{
  "activation": "swiglu",
  "qk_norm": false,
  "tie_embeddings": true,
  "schedule": "wsd",
  "seq_len": 512,
  "steps": 3602
}
MLP neurons of a small language model. Each row is named by its layer, matrix (gate and up: input weights) and neuron, and shows model dimensions 128-255. Each number is 500 + 40 x the weight over its row's rms, rounded and kept within 0 to 999. Numbers have three digits each. A neuron's up and down rows have the sign that makes its largest values positive.
A block is one neuron, or neurons of one layer that tend to fire together. Before each block is what it responds to, as a language model described it from the Wikipedia text at the highest values.

Responds to: Before place names. Tokens just before a place or institution name, like of in University of, at, in, Location:, or initial O of Oregon and Ottawa.
L6.gate375:524503478569587572522482516509444523543446488512528509484439493538538461544543457496491482587530404462477536528531629478525543499542508533483458487471451544533499511481480498438547542485468532487521503515446529471457501526531474473501531554468505491505522448563526505465548491437519619514497560465540481422536430529527587511542526551539453435460527485481516452440533417429498558524518
L6.up375:565530460508543529542490579554471457445526488477487480525534549542469473494499474529506472445468499499494432501474461498458553503506514392452484531532506484494524477485421542554504493497518524438498443583519519517497449480478557523459452458527515471413508469503520480567491495492483588479492579465476500434456563478472509558518469529494486525514452467472441600503510485470501485484469

Responds to: Apostrophes and sentence-initial There. Apostrophes, mostly possessive (Women's, St Andrew's, ministry's, O'Brien), and existential There opening a sentence; sometimes mid-word pieces of names.
L7.gate5:578472428521496458518498503541561461443507432523488524483493487482474445501544524524532459479482515399485532519439478499517491501481559549402520503512539505524437474493510495519522456553446490431537463528570491497445496514533572482500546434467488432446482381538578436531501506470478451538564488516454469505508489534457507508524447503505476568464621525523456500495487537477542485482536
L7.up5:538489504497500501509392480415471495502512533440477536480423535414494507553440470454514491517433534500496477446450589472470469539525506508466499497573550479466533487499421443458462523485485473553459494450483529405515512463482453475488477584497440506571556550472433462482528571609555499500476484447403490595506524638488443507497496501496517496439519484528503497464475539480512541545521
L7.gate66:559487491467511524550475555484536509570598505518471525536476537556493523496465487495485588507475505500451509501481522467535590501548474500455504464479480513583516482487518545478487502453529403525506468542458543451495493491501516434470499396581512540452523503524560482576404532512546497507416440523474475468468503517455459449562546520441491439462568506511527437496456480438461447448462
L7.up66:500488502450548509491507567482498504477418551481481529545579531449448470504480527523497529415486464470488499423474459508407460548477478526520465574465477594518508456467527456506456530483538469455485403471441532493517549539517532560469492451506456463465541548497462531500414441484519584468528531498540516520504532451519523512559460524421474452494518485465530559497466492405437544469496
L7.gate219:451438434495516532507453498458486463466523492584515560508450483469502569568579501518550513462459451528511518464511536456452507519544456517461539466487512476498518443468587554492454411576477481541523534559448513471533511528507482476458511514503487482538433545513522531537585547538408463453540533478498452536512398478470515496534468558470461539442478487493568445484447499452478452524526
L7.up219:467479517479425473483413456447578468503470553503536482464509569487541505450549482526511555522543463533492513560516420491503440564547438540544506509517533473483453534529476603509501428511524512522488493499570461531439574504410537606537501558534385514521482507500466444477502510499424461491492515514507474481459471539477554432551476583485507460542471539585517537514554508502468473515495
L7.gate234:529509473455594559526519430509519515511587510431539486440480539461560515453476501531492492459476545542606478464523477535468476464472437507489478438508528525568527484476474499429463497426512540593517517558495426557612567462563465502510511500533550484453486512535531447488504494427452544495563523457456490485533485457481519556477498479497517459455503528471472533485464492422542520531455
L7.up234:504540472408580488563530538517455457497509511473483457463531517554518519500471520538488532472476509537395502544476558568480504535413527519476523472542452465510470465525474504438487480498493451511468499503489466507518533465511508511535515504422404452555526526479511503465496509521495517593478499413509480518520541476464543507606506413470486466484536553497524502500516550489518465440511
L7.gate238:504558534459457466444562486470526493500519529458557572559496488534570535564490495478505450492476479534400532519499509532506507443484486474551527617478589505532482492542470486475510472558457525438559524493530538455500530492602461504501397535487492399478527495552524504429446518482484482529439502476531463552462554503505416557496409488487512487457529484473453460483495481445485457444525
L7.up238:508461530432493464507491522439525462500542533480456571570539522459524582528504523460491463515524497576472474548476504491465483482517491466501436530472533483549513558462425574515502443534458482501451500550598476498490442393494408520564471520499470454538455428549527554495440534476460434526500544468521479500473437459486467538500384562488495541415468479515450447473472482487505466422505
L7.gate261:504588608545537429559542497526511468471545464493571544448513539462511473439480448546495436501479471500561473470506546471520477462552522458461500532480497523564551455554468499524497471529511504489544474497502516437541510483409465498493512556523562520447564464535484455546454493493508495532562460552472444493535504511454482542556450499424518421513527493522568536536525524531539449563590
L7.up261:576397506469534527492551476449485471487532564476540518531516558545576489547513523617600524473455565541558524477505413488447479509420469504538548477551496526521500532492487474538476479524514479468513475537514440473551515456474515483463481486511483520452498503488504564571422506541501467513566499559481524494557550548596572458519497508547507450454583520490493535481451530558502437424573
L7.gate295:483563575507490462479534597493450478544547563463502511442447491497512484491512488464527533525506593583470532502586481512568433513510505477531546437510538416489490525482536569464535506434457509439464489524527510487461479395559531481539498418484562492494530430513600488503419443498431456501506470473478429549480464492481469479450460521500527515436500532471475504460511449506490492489406
L7.up295:451483457494478467500551497435469501454478455541532501532532529475513487513528528471471491459471581448481540485458503471530468515448472555496482503487536473506478446496476499461447490477505572505514447475505456526483487426448523462466603488537494526497468541530534567536477481476468519532503522505553529515503546434495456498527519472495461450475498495461454525463508409482444543553507
L7.gate318:461499520503461543454407504501475543444528453494467499463530503496508472449483499521464538548517460551540537525469514495579487544540471502529455571470529465515526503474519500485564534464440507470494468580444519512559450544363579516516474562535504453445559529503457515544483511505502465523491507462485475453550505497428451561554551481421495452455517517467497444463560521523484477476460
L7.up318:451598543476434519523544595481498421490576512480404572573480475551500478531500499501489478492505519504465553587513509549461464581562456565454496448475471526475581536529484446468503541516512503531492451531517486472504531477417472525538488489424469481555434556516524529495533543447452494466486480545530483549543515446450523479553506477543475538470509554491489516440564500462554486494505
L7.gate335:579557469492528481518582516570463574508483516472476522499557507499499535547544452445474514471513484444487534538476438499503425556542516529482428523501494484523516455504503521393556525554515508492458482499582542469453533452469512488545540500539585535446441589578516433461458446486559514549533522550452455444569546506485483505482500435504565445494609487496493451508559549468492570536441
L7.up335:498494524461516421501526613628397477541530480511532482544453493466504477482544482421558494515499486509504482568422441505487448534497420472544574516476474517484507524477562468497484497522417513509556545518487591465558521454598513528484540470452546476468479534442525519460524475433458491553481424440583519503466452561486500522515504426521454542506535495525465546537530527457524543541423
L7.gate336:517511517529498432492489525481461486556472555492448437453469476436541548568441455489542509511479493530506416488479481533590408512503470524484452454543481500463514498431514464492563459504513446584542544524552525488544481557519440471479490498505457485444536449568506539440438494494456556444479462500466518511457432500398459418487456505569490483517514560433480410455550440521492504511466
L7.up336:519475511513497551533561530438453462528486491473493521506472486455520478538471547471473513519500410569516534433468526549479494449467498537474547468490507496547511547449425494431490437559492462489485409488434534541490448462520452497534495558446519521523507520566494488556478459529479499540463457507439524477471461418435507474523530482514486449409604549466539507425435461479456453475506
L7.gate384:534582588546499473495483542518616501501488560570515518494419547488538550500528445496492430515505493509544450528458545477461494514474522503483477507462489567536512447520497589475487491493584487642550509499495499472581548517515447515455522551504512496487552498563534493440472443532492519557467451510487468449494560542450474575460471499473535529430439495575504511516464510533584538493481
L7.up384:555450514569487591469537474514497498478504518472492504452440522490475541478444514420496443575471445527488416524536510492472485514477516448535533469467517517538513517517488530489420625515504486605439485481555488517479510461493475511496433537500552532538580487531524473470457476558505529576501485507536544534534519525514524482535430515543529509491478544534553440482538476466537511545491
L7.gate400:514498469557491563490540564544442482464509528430492511532488497549481545459496506498505477379469548550450475509529509476488458554463519548499497549442500513460434535481503477470481588424475510550478496530421478417557476440432514515516505463484522533509453461529537523482560480540489444497538485462575531482485489469425465497527444515521481531533519502434478452454498545554463472478541
L7.up400:452423510462514443518541559548460447466483488503487486462402489446562480485479473546485445622551485588501553470537521585525462543511506496504492544446488456417529543556390490536509528434517495483509493464486489531535535480499507448556492495527482456443531536469520510539546490526516554496446515490466497502503551569434463447460442508433429458483486511539499504574480401519469509416489
L7.gate423:523432514466502464499505458499527553514541473494513492457507521462471499492516508542461450418501461538544461489423486482477537473496505548565490468454473483476579469551526425519565536427499485467514529492458515534537539530496538500465528440491505518522443602466445504419467502572490609444533554517485555464566490497546475490482465432478531495472515493480500575507521552450545528485549
L7.up423:491485453515511460523504520457476477461520467424482574519483486508505462493517479540514440444489444509387515490442472521541551503565535531576467514560517451527475501496522543544463479525572467461498506513509541501574537488432519483495463482537499484553453465478518503554475510570545525461493487543528452485495482536433549564454491459475485473444524457505455548466479512487479514403555
L7.gate437:470503586466558573548541539440501463476562501512540518495529531485534472515488451529419538431506503570459596477521510526507471498463473502446499464464486474538489544504491533543533517550486463546479517487469571488443514471518446423547568516475459483490489568476502467502424413422433496490501516504564493497523417429458523494448419527540501481464496548538569504523562425563492476501470
L7.up437:485511569459574497478441461434477522437516484496542502495503539541498492573489529464482537477478558539460625501526493478544436472518475535447547475462459462528517513483550530506559541507511488481506526425567516525517547520523442554503517500470413480526521579503549466536486495487450421509504521512496507495502451443516545505542482502593478510549523511501538544388479471484504508502431
L7.gate475:441487494491522459505585488554573492494537483484530517469516559512479550518511485551507574455450433586482508481560497498466441487478440408514480496473468427490454431423533514501476393571446473527496519514515596478435486529545456481513464477505492537527565532522524525554483508478512526500518516460514467487553460497483504503565454510513504544448520542407495503489524511530521542523462
L7.up475:431442511432473498451503442470469512484469470525544477426436540452470568495499516563458539518490577494513552549513467443577508527555437489569527509496443472447527475484573570546466504503468449474475467502494514531474538507540467559546506494525551448522498519549512532474505429518478478561547450546524478569553497624524489475502522443494496504531517504497438569478538541456550533548446
L7.gate484:533437481485490535535564519537521486495466471508509588468487457500480461517509498582480462479540528435567484514513529504533493477468494512504492527517496549481472540473550504536496515501483493467514455468528454527522452501554543440486452486532488582496455463584520511511498490453458477500502522540612455603420518554459450466489551490533462478508581461456483502499534465548549495538499
L7.up484:516509564460447520578482553496496451503535532452540512445438494474514477519485507452470531423516499544501538516522512519562499510534531501511502497542518539492555487562539525486541481511573466490495460561533499584443487474461515509500482530534440478475496564411563509512512517444566589556476502454489449525520520481539479464411548570499477568554491553541516391584588506494474534493505

Responds to: Possessive apostrophe. Apostrophe tokens, mostly the possessive one after a name or noun, as in Emerson's, Big Ears', composer's; occasionally dropped-g apostrophes (Playin') and mid-word fragments.
L9.gate13:446542523410534525491423467479554473516536527463528517473558505505527522522525447465507490547443448568566525481519559468512482433432467472546537498501501482570474459506529516510480440501550458473494625550477546487508513528512454390493472481461416537533553475507491478531410568558482495500457383457560479509501448478533595503477502528472485518496491543554481532495505535488525476534502
L9.up13:464514513478513504496480501526470486514519565443557453515487467446458400483516427419522517472474487504533493475526467522505428489411466519554508470498455435483512512452494546452505496493475459543472531590501462500543454502526504490585499485497561608411537440513455428564453447495587458501469496496478509556550486467479483511522510500545521520476523524568502527492443503464484515528479
L9.gate221:468545546534502470517521528465574456459508502420542532551545492454458481467479513520464473477513473483487537447472525445509510461514495594524579502433500478463473539467650490469454514492472497468513513529495496506501484471566593477423495538516534487462506527510512473551498518523516451448506426458449515447493550541430594467536498512529428441442491524469520540472532518443469464540511
L9.up221:496444535529493506569516506532487546545541448548497522445538501650437554574559531429440451430497542508515492470470431417568478517594538513513420511486430460562449550466481521563489535525524483561488493546496504590481525491502478485491455485474506496500532582505512486529498502495480504503483500510467504520567590509474468486495477567536484568454524453460461414526496530449518486503510
L9.gate266:553518463478525444448446477473486525490563511499535534543488502517519562627493480562557568496436436505470510509498492386470454429430524503485442478457450523535544497569507528507561503551505444472515485520470473520555545419543557489499457368522478487574500484552427520490494504538548468508537485456555548469484573498454502507485524538486506476475493567496408487459529480506461548498558
L9.up266:544533486546495562498489523503499465479542518520483478531481524484496510513484438457505504528518502562497519444523503579468513492476503481514516487458451478545496483479544474443539488566511473462492479468507531442481471465520547485556515503488550411565509503482439503540445575553500443513535550394491458402528540555507462485531548500444507506463462516514494552453496546496523595554471
L9.gate331:473477440507540547506492510478473465435486444404535506462496500413506531477566493508534551532458538483486543485526463452515502525462500475493560499477520470561511456506608574534468458478576495498441541551549405461453558481476496552569486521504537501524462520436514552564442532543447409513467470534471457547517495444469467465495519511474489514441455519534464553528490445474512554511450
L9.up331:484543472513532559520556532512539451534514526551514564511499479428434497508530505517472456586476551509548592505469456523582443515464578480431462485512565498569478536573519498547503505572563491472475409419500537491460505543530512518490524432503531466575550516515475535502463547516501438511542490428506449461513466577446478509493531454416494456450442540500477513518569458491509561528587

Responds to: Word-initial fragment tokens. Opening piece of a word split into several tokens, mostly "col" in college/collection/collector, also "Ed" (Edward, Eddie, Edition) and "At" (Attorney, Atkinson).
L7.gate50:500482455493541472487477540483473506456394441533499557473537478483456552575488573458468465476500558426573530467469507404458464551501472569462506512529504462467544482477473520498475488482436533513568494528465467490444506482517447585561483481464492474521546527511481505549505546520477484524530521500484584481501477448478454525509507481442493480507512537487539403515477577536389589499496
L7.up50:473425510537555551515531501459547480434489540538505569528548517514503502483531485487522516489491537492513487406501486514509543508477440492530477541497519482495512477522544528528497475564509479491551493522448512498461571470513500474524474476500439456427523570485578453521494545499505412443501466595482507535519446491496518511496592498543510590539451508534583442581447494592395453574554
L7.gate68:508481445525520500512448499456502480530457549500504529429557534481493510565570457486517421450460450586481506426454495527520416475440535445494505564478521487410468493497553509417487442502532512561499539516486532500507477396536470458438543399517505487529454452500484451494486480455554527417482596479449454462535529633466442517499495502494516501519515501490510426441450537500491496445539
L7.up68:528515422468478477513449502495483493462541478462481485515533448526507482524420532542451424530482514525505487471501516517451454449505500440626389474451500419490480456431500500445515481506575514480519520522464480518488510491530471477521539460550544561434539492502501432493473527395513585502438507485480547516476529498425503468455415491492516522530497550504500384488504468426562427460504
L7.gate72:480510441495515551531477502527531450488499456596414572476579494475505546526554428460512552481502511564485497512558543426462479449501441491563479508417570481487539486539514527527452456512520541511551525510437429458528507541579460514439509481436512460488487516498542537501529462472472560521539551465490490497441440468532447539444484603523515496507496488448595465489500457527466509450498
L7.up72:467427550532504481421456524482495466525545556539468441568484536511473447468500532431521526461518444511487542500505588487428461543474523504615519504532513470503563517406510549502440507492490442474506425544487518439457477555435512449564460542504547497481497489540517463534541518506462524448463467476487453426473576474481500525542503511436453495486397477477507485471512493521429564509461
L7.gate103:505509497440507440471496476464555486480455488485490510516494465494526553505516506516513498511476514470478564467494549523453566525461583490522504482553493565419490470454505553430478559483525484484456509494488515445485536448462455529594510495358547476542514449549536547510470507480465481511605520495514527428496553536459484533456483495473540559406613523491531527524531521501363470532469
L7.up103:455492521493524545484522516472579472550481509518490539527529458457532437534523505518522507484480489474494473450442614487400566442502507501566549515525497484585434467473495479510509485511449416497522539465470526511495502440524478530491499508503512509517538525524511467552556488500573497450532458419498479439474519528517573503523544530522501553519511447461500462463483483473499512456475
L7.gate122:508488488493524497511448487525521527523539504575517465435470556430511521484490463500464424467462455548459515494401554505510540466500539424527551559462519490553486489498492456466509506529527521508525517496439416512444446462523509425530506484460527479472540499490508494441478531510530478543469483530456457420488413506491533572500558456503466509522466484469552477489570468461516531533565
L7.up122:487480519467493517598470547532529456496488496529581495478460487521540453451488435452474539427483456499447533461460539450522449485480489473518524488504482463557540457486501434518501404498537478542491511505497428453421449481449501531501490540423498480511434467550587490453549470500522574467486493509489430536512495599483529427512503465453490479516483541480583526515481468579458591553497
L7.gate173:544572514444524488524501532467508466532546458431534533497517510523511450457485537468501472538524482457491500483491592473499477508505572513594580586558523488530510415464476460532458528521498462538466438568414451435494496467515462479583508465511562470435528488597483457452437536463479470508549489504424532547506516529503556515456499467524532556493476475465533510555469597523504524590513
L7.up173:565518514471513530491563496532471500521563500495544473492526479477490476525493513448451500481532495518555510477466465487505434464437508510499506530520470470475511492485484513481523506465479526539527499498507519418503471501545494452508455549465476444486571440537514529526553464519444478485526531428520428507453493507489570482436473452518458551543461518434542513549377504485447424432515
L7.gate197:510583471562518581521496458499524559518466445517482509471487514446478535549500408490477518501533519441439532529531468498529481555510430474438473556539552484561478482500563556528499578449447513521473549524487510546490525441503518449519506490428469540520510498512529441529518509466487473488441470458503497449512443536557562560538495516470505413487492489492576475546568510528419472458535
L7.up197:453526478486586477465513457442555501465544503486504473486512442433441526493528489512541442496451483450515494498469510547511533522539448521565540506499541506532510496551458448511518479456493446450495567496536482515522526502442471465502503523530499501464530541496485489512505490454504502494546520496481510434534509515488427478524466456487531524468524457556545560589500531579455432471529
L7.gate217:523484551473606538506537469507444523558494451506460540461494506448498547498520488519522542505494448501548501496443498482470474523498497403481471441458554506457500435499511540524464517476501511590568481544490527422524576530556525493569509587489526494523435579499497538482432458461415570471556491482506456469504517550547520483524460515458477527499491540518493554442476530435492481530457
L7.up217:504447524458586555546523461484485514483523450544471503445482477378500514444526456527494545494450496482455517473498477451484423474478468503583506480466504493478467478498461566456469491505457482508554410511483462436469490549497479500541521521450534484521512539516558491423511452504460569521500474525457441480496506574595487499482513476470525577503449569529522485530527534493474547543508
L7.gate226:459533451448446572515483530550504508466554481501490505451568493532535510463427493428463483479478437510448539469457525479511541612439514497460465529502536434473474528552468539468536576514479477540510477532542471519522510455520543491529455556407539482550489472509490374509540508515475466518464459493552467467487444552479443541506540512501523448436542526502479485472569602490550536468513
L7.up226:451504532482482588445480528494464522449513542454565508467471501558531574451442464527488510543466466453508494558415536493519508566514436521537544476530454418510496520495456522480557540522467521514517495490496481514572473491521507478428586600490483513529515513570485444517515501569549501539463476534466494462560499574457463495504495433485540447418487470586478622555602547519504547471486
L7.gate243:515493581481482554579484525457536506562503505492502515468533482505507534547629462512464483519467474500455542464471483467526526500487543457487518582476463522510512531529544514551566448486494543519554520542490537514481505447526508531549488533478454485541506481472483540505484496480519454554563477535515488434451523479459503568538506516514547489539485470569516452479451509512518436461481
L7.up243:508515415470535400475513470469454462461508516535508563568459496530459475459496496507541433524554413593492469475494461535519598480526497486457502531486558532540482463525510514576442496470499439441495513469520480431489515607483476461476513459507480453527471523480534470533443511535518426541533512540447511450462494560523484523462431564483579495493468435516537524530468473496453472506462
L7.gate397:425439416513533510497454549497504542566511455494520510477547547504507575498450558498400528469494478442542523495457567489516474480435454471497468533419496451549443455559389477501563474492436449476513461523449550531500473440485501401489521536515513514533526492529494550427482477489469486437514574443509591499494495519423471501589581497508475521511453484459540531479504486473462581539501
L7.up397:482403523449489535462557501532465441473516515492555531457562484526530474506461562478490507561554490550456519498423446511509487464492512427594509464510584468506498524491515530500505518465464473504495552519501510527426460511549534558486455500534494553482458469465499398567551509411454481518440510532503470503427488562449480513529492498534502479523470463473456490417528453492518512477534
L7.gate406:538475564494552519506506486486501471509520514550499446521517477488535488576447451572515509540477556510491489564473510478505509505524505513451523511504542520535471459504496512506546488502424441525462480545500556475518532499521499485420507426448519457501486512485558499442495468493496531413487611529427498508521527501446425522447522561511539459487578508465571545504457483540504433441491
L7.up406:515500545518444535515527487439501418506495547472503533514525497595478478513484498454530509503516531507499485553465400484520427498497544512486539490536506532490495434499455463437528535487479457551520498515469511477508496501488487446532489564544468517478543541473538467462479524492495496514494436441472432489503550518449541507481489481472573593506482516491444440421526533488487478455525
L7.gate439:582450465528564519532449529392571469525476501530507537405572574449509461499559444531494529511441462542534498431482513458482476506477472420486523493450469514549483454467562561466469568474532503493566541530451544488530552497534494484498506481456467453466524517525464427473465451454524534461513481522466482482509440440482555448512478508517487484547447457524499554528551501555535505500490
L7.up439:505506487577489452492432502454474424517515489535484546542532509542519501415493539475532498526474451530518490431355527516565508501471489489492509554462489490503536520374556502417459467490433492532514517503549543487468465474479476532526454415450512481522533502504453527465568477531480508506450457408504441489474452503517531516540544432534418509485471466471503555493501502490563502493540
L7.gate463:540481454445523408516446500535489466498553497493483509535459558453490536451547482594509457473432480529515535534476506491501436475528455552482473529450462459541478500527543521509565531519573496547431516502429383523479453474508442413488520530554421494465516522532466515480402506539498469502535541450507487576481504493518420572529474509554509477438506542520550539525527461508510492512567
L7.up463:568489484504460508548540536537553565528546501509428515436472488477496443440430514509491425414480439454562513507485481493470421565488426468538516539506538426480439457518494477475492508461516476512490492546483479493474415495525561502501547475501545501549554460432504527537488498470529492457535527501497518476517520536525511505508520469515567511434522552478574433508543515554500463512475
L7.gate474:488496451547526561449526503487517421454519491526530532513511520490514544531508417469444423504468524558462568451464509480466490479473462539580467517472554502510471542498527490507432498504548484513474508532523470510449526484485476479497451496549524561418546567499490524497521496518509546421511499471538531453481440426556494535550482516405556527533525508449630478487483505572492539492537
L7.up474:522524529484497494471448448465536503511515428484514496552423562536527487499521464477519533536416472522470600488456398483487458521467505562543381518530587504460473533529472525523507448534561453531451530457553478414523463512481419527555490461521532526435542526499475496469533539542493462373554448457452427485509483444493479505513460536447560529442531515486511546411474527519478497495477
L7.gate506:483483475465451467507484557508505497477428512536506471500511537450531499494475505549479447474499519519479522563509572543457482462439469505533514560550448523586499440494531550468539463550534471486429528529479472560498499426570431449479557493442540515452433519504506486537545450462510496530552513559475552470459501527447464521469583490499494496476530482470523492507504547546520477474532
L7.up506:491523484479553435560453464485496482507481515422466538488504535427551565464520531463449485476500480538492560471500463530512511496496414450500549463541537551487417541527474553419512529602493494452531537485481522520521476425480443492521559510477494491590447565526511502550460502568491433483553539602515499484504465483465475467558473502488590583471493498501588425466489481470450445439546